MLP neurons of a small language model. Each row is named by its layer, matrix (up: input weights) and neuron, and shows model dimensions 128-223. Each number is 500 + 25 x the weight over its row's rms, rounded and kept within 0 to 999. Numbers have three digits each.
After each neuron's rows, "fires in" lists the words (lower case) most often at its 100 highest values on Wikipedia text that the model never trained on.

L3.up1252:488462465514524485476486514472534485530501476495495505521495476526474486475500520487493523517512504501522512463475514517518523508534468486565508477508501495498513500526490504512506494506526492507484534501501510506505519539529534496465503522492427508496503545515478530506520520544497478449
fires in: "to", "was"

L3.up154:468500499505485438498511483478462496520542475418481476501486496517547462466520490502539505487536499506513501523515535512560479458497516487455456470476506521462484520506487484463481458443492507498499521502479492523466533532517494511530515516485525519561519499478469513486510474512527503469
fires in: "the", "their", "original", "main"

L3.up1158:436455521506557519485509506498517494489493531519521480555532517528462450513457505535509506493498499517519499447493500478485538505489486501540470485492493551481509489524468520498515502475564524495479573511498462496535569527562535528526469496523433490475484505501485511503511489513516507495
fires in: "not", "to", "be", "would", "could"

L3.up1103:438470499488481477484452501525524475502552513506520514490444478513492470523460492484525512497519490505536493496494495475506515476517501498471488488499475558486514536519493509514485489489491482500504518492519540491479514521557530440504503510494496512470442502476502505542469522508530561505
fires in: "his", "her", "s", "whose", "its", "their"

L3.up1011:492473463498492488521511506513442501494472504492533524484458470547495527499491506475514506501492483526516536536474493514485523466512486523512520503476531536467499498497519554509485484536516492519467480479527481506478474490482549473459459474534504498491484507504495495539499487524495476505
fires in: "have", "as", "had", "has", "villegas", "s"

L3.up1506:455538491502530508468563509492544495525534496467485490461490465510464467476498471524523512498531500501473489532452460534506480457486465473512473532476466505492547560512524508536513486482513524509479516525537524504484512516495484475549484507462456510489471537484494509490501504516483523505
fires in: "of", "student", "to", "by"

L3.up1434:504476484529543462504480511503461463483478504475488521473469493552517463480490470505499512537486496512513499510509497482499559462494484527461506464496488517499541500554464477508490521499463509532465515491483456516439512493523545482512504509502489494470461490484484519454496518482506527508
fires in: "a", "lyrics", "feels"

L3.up1461:498513507502518526454465480528538500498507468479457512503490499493522474496481511498512523514528518475483514472496440515496489455487519505520512457494538508478555512505487482486509471450523474479491508457539505522541546518493539467503514484530506480473477503496514525544525525517504497496
fires in: "to", "ensure"

L3.up132:505489496539494520491519497519483466526556497498468532528502507572473496536495487530465508509520593544510498460501474510515505507548479476500543488501482489475523520489497473482514469503520503499479534507515493498512480551495542499503503467492483448507510477512455511512550475491503524479
fires in: "to", "which", "then", "also", "only"

L3.up441:497506511481532516440489531475520500494489528512475485531474498529444516480464505485461516477509482513519506525480512484484511472501467487456490484483502558477535506473525526480512511525502498536505515481529484516453536493560548511476533501507516487499515566493495515508473514522502480465
fires in: "as", "had", "has", "received", "announced", "wrote"

L3.up148:483481530528522519504549491493528469484477478538504493524505497572491519491463488513495524494512503542502480481468480524500507468506512508492459514483474510467505519490514554517518500471479457482495545492512511477523503517534500498533502499489462519540443495481479502536489492488517488492
fires in: "of", "in", "to", "involved", "spoken"

L3.up512:476454478533507486483509507475509489509564482466500496502482511563522501517498522500487506523456542514515485487478454504471478503453458536484478483469484547485545528496523483488494447511520516505473526465494497508523495511503531487584517484498546518497477480504453541448500484477449556512
fires in: "of", "about", "are", "between"

L3.up1483:484551488530509522497521517500497446559534483485505467529487475540534455500460507511574524496482525515489477515514506498522468487493466503520449491519491510487513497504486525511524496525505482537475516506487503514515494505531511529472481494459484469487498528485440495528562482522511503492
fires in: "and", "would", "jembulat", "beyond", "will", "to"

L3.up891:528523460464516512487543506453444489522546491477483506522473481515442486480500504521491512480492520528509501496496522499521484499480521500522485492527470516432545529481482487507479512462488490470519512526531477502457515537505496515477485494516548446457429478515487480484521524459523476466
fires in: "on"

L3.up902:470471524508497498505510493506505454464498480485521483512485512510471497499506480523498517513513504552515482446504505507476554486491483486497518441507504512464493519527484504511528480481539475466487524475520493495517535532506520489526522477506437507475492489564485519508524468528508493480
fires in: "to", "would", "could", "might"

L3.up1119:511464487492513470499523512507537465524495458500526500479445472504475439477532473479471504450473514500515474517483466470489511494473471468478458507481482499444514514503495518551506510486567508495483488497519514511495533497534498471546507536487469538496492494466514535499539527527518510497
fires in: "s", "air", "democratic", "a", "9", "right"

L3.up1010:453455494468495487463524536520515522493497493492510494505495480460527494503482511469508524476494540537513542537485465511489506473501487512478538499484504502505522537506548514512529491449523504500500534491495484482455534520524508476561506462501538468503434503467497490484477509496485498513
fires in: "of", "in", "on", "for"